From a checkpoint of a small transformer trained on Wikipedia: 1207M tokens.
MLP neurons of a small language model. Each row is named by its layer, matrix (up: input weights) and neuron, and shows model dimensions 0-255. Each number is 128 + 32 x the weight over its row's rms, rounded and kept within 0 to 255. Numbers have three digits each.
Before each neuron's rows, "fires in" lists the words (lower case) most often at its 100 highest values on Wikipedia text that the model never trained on; "fires after" lists the tokens most often just before its 100 highest values on Wikipedia text that the model never trained on.

fires in: "9", "8", "10"
fires after: " |", "|", " (", ".", ","
L6.up940:111091136144142165165111132150139165134149137175154154105094204084156161129110166098124110123110095151102121155089121135176122175126156094073113111113120117060171160121070105117150168123138143096131074138134097131156092100168088110158111168129158151109093114145147129132120119138042106173161108151099155132151127133115139130148094137121123101109070087125096191090124139148121069087115130119160151070120214022163108149146162091107152148094154146115106101073153154115112074131145152112212135104133131128162075176138139167084117152092081150168151104116169161093113154127154034158125132071143101082099130193162143115108189117136151116113093131174119155140096078127129093195079116035096113193147144091121186145153162098151175121112114176168159110153134117193118122134102146

fires in: "been", "of", "not", "world"
fires after: " has", " was", " have", " had", " one"
L6.up1432:138174129122076086135123128117160086129129162159120101129126146158072105111176085120159177104111104223090108081122145131124086144100102143141210170102130190103135108188128151092141117125146118077156168153141106130081127092104172097142201147142125127108134160142110179093159121169110132156134143128114091139146134109239155103051141065122173158139058093149103122064127145111116077124093085107088128139166116081101152138151135148124099074136099172118098146099140115136157219162170164135154128099165087177089116088093162121148120135123084102113154137143133174094149150120118124201119085122154135113083112163110141159072118121168120141119142155162138116132142085105068177147170144130114095151140147134168123050100099082137105124143150085070189178155139095066119107133190102

fires in: "a", "the", "one", "part"
fires after: " was", " as", " is", " being", " been", " are"
L6.up690:123128111102104176106108154149142068124130154166073104084132127132166131178126108104127159116161114063125092116051105183129164129128178149169218134148082100145118141098105154141100125114153138159121084097072092118127114138092086122076155116074137179145102153203151131065136124175141101142163093142098055082120120119129204117126160184149138121106113138154141127114131128115100124120167121087139177129113077103059119123155142143095095184130201149152145146107081108125099100140104157150178137154133141119170192149076162108115173149134155131040208140145157084109139121152102137161097126181157112092149142129091084174133153144122123072117094160155144137171128178108163162160104106145134098139072112088180168155160098152094109135111173129114156093146091098085207106057079123

fires in: "the", "of"
fires after: ",", " the", " that"
L6.up1872:114122131107113121108130097143142129105070139175130122130124105123152168144129151142098177103123096115131191170116151125109108079180126068111192127085071120120094211123154140061125041104116113176141121130109063144130112104147114165118117147132151120096159092181158094190140125114176160095126099147169134089115161102139154122191153156111100126096125128137121124146098125126194081124133130079168126096100032147118165105137125133107116102054117120097184161153177184142159082099154190161129131112142123151081132143070190115084160120082111116125122131119169147058060100155104126151128157119068110161082163194155126120076123089209183180122111112152156054110143136124143171109115075127142188110155103154122165125140102097178106136148072121081105146133106118165184127124151155

fires in: "which", "with"
fires after: ",", " and"
L6.up460:139100134065123060150120110121059144174131112187076124127212117131190120178126182116110162162129177105055117167175141119152114103121189123081116168182117140117129119163150125101100121136082120110125142097111169077131110116142157122155157111102148123146094136117089101091074115158168144109159148089137127091120161090168082116146133179167198109185099168087139137147096088104101127153140105086116126075100118103114146136081088144171103122071031082175171138100131082113140106103095078133094137087122161139132136123109085153170095122148130124085191090076132123139133179137129098104164131156143123110106156175109098105186079218122170077075122136128123181149157137154158121138101165159179104116150171111160137137137168103178076137136109124100109202137147116125119195093142163

fires in: "and", "but"
fires after: ","
L8.up714:150155180138128198138110147182163162165114077153121105174120090196110158126117127096101167133143090114166119096115122109162129135143000162117133117191117104111135139126083112072136079120106086205149123092142088128122102079112153142166189115137103121129121155103155145131123144057127112198179076152082139109084082096182141071085125169155128101055102149057141126129173113159193129108147083128140094189135151166139101139141161116171105088135162089184129178088094124128164128140115175116125112133113105079137184122206119145130152121090087112110138118113151180084159143125107109067090193073098148145172103140137100188142080135118180115093166115129123155123114163128113087103147124147155137153116159124111194093176135097133094101128108104089097130123161114116120148127172110

fires in: "10", "15", "14", "12", "7", "2"
fires after: " |", " was"
L6.up53:140093147147113134148048103177104132082147100138121141116085107146144086136138108131106110186136152148164176126133154155154124143146184147123161120105104089155160098159136119131168144125191192163144132129138165109155173139120135098118109068112162166115065113101101128112122163121071118107132082114057117100128088095142126106085115131165114058119106154120110112073162143123117104099121094128142092190168159128131138156060115115119134138174098154153137178150069144162143150071167175164175077126150102069095162106131135123084161095123113114127156135154129075106089129086177103147127164158126171124139156138132114124097087109058176101181163104120230076059118098167114119133120121147074066158133028151170126199105120161119131101129226116145153117130169109171161083146175143

fires in: "a", "of", "an", "more"
fires after: " a", " had", " with", " has", " an"
L6.up647:100083164054118116087129134119110182170124082143177097077127146148140144162130150167118135201144148129111028094170078114098140110129185104150092089113105147146119173144117145098094142121151103148156105157099160168174111074140114134108153181101150078182098114106084151115110102085074134162112092129139096160194139120200102126101048155089180162155169140151064159141105118114138116125119100111069071091146153139147126126111074129170152145133108195085114123145077132121157150139132159111122120154123120107103069181132140116158120186132169167143156175075154169123094034091159133134143167130057125156106158161161139084097178156114122117177141173088151160133125115145154129110131089146111098073147152121161113173158112157187058094108152116170137143103124146127118078119088105

fires in: "not", "also"
fires after: " was", " is", " are", " were"
L6.up1685:138132098111126146140147176135154131118191150107111060132150113093206060117146110121136153176100093116163136128096172107102153136134086163133123195164146098119118141085152174128138110073107122115140156134098117117134151069102184124193162110145081104111130128188101153074121096147132091090082076185085117135142161120132138146099138145120132099088115123179164214155114167141126142144189160144117135146208152154089152071139091153103206077122095097067073160118172118145135124113120105116069146130123127118130133191145082165059095116145110098073160071117097107173113129100145125082163108127122140100200110118091043168146182167112084117190146113111087122127107106112118153106181114162077178186156122116147124156157101086111125108174163112115151161099130153111085097122104091

fires in: "she", "he", "it", "they"
fires after: ",", " where"
L6.up984:125140074190178109089098137143093156137128115160138155097144111175083135087090113192193142133145151119079120018108132111148113109123089131059140117156140087114146074125175063146139123113108068168147158102141138139145132153091079152095136115129107147121096137144112118077164179125147144116121105170135166095084155095115135129132144064135170102134142073153117109161081113101118133123180125129097098128140051142171112174126201123126125109184189108136122175154166107199094160140156124130106096195145146079096117137136146090097167134130137231115091107124137110147132152114130142112168099105061128106109114102193142171129169094166104125130119130071153118081165203102125170067098140096134149137070122144167161165150151077163207130131093074074148146134148110134136137169138134

fires in: "2", "score", "away"
fires after: " |", "|"
L6.up1664:143122165112129137123165066119111101097096128184176184043116146136079162127164120164107107137141129100105127120152140123143095084110134137111123076072170102099124166172136104156109131098109126088161113093155146200169073113136159085167115094144108180164074088154142131080163219155157119150153127120144130121099118121131134166062117144173105153133098195124129116109115119094140089105179075101138137133102173076195186069094148132149141101065117142145116099118105090138131160077158165094147131164201148150058177104129079166173110094135069117217151156152137131130122170104112156146159028100165128146146093121117101126117121142080142137132114066135179144135116162126135149119155130150181139120168158109121098147076116032135157118176118138120124100097107175116120132133183124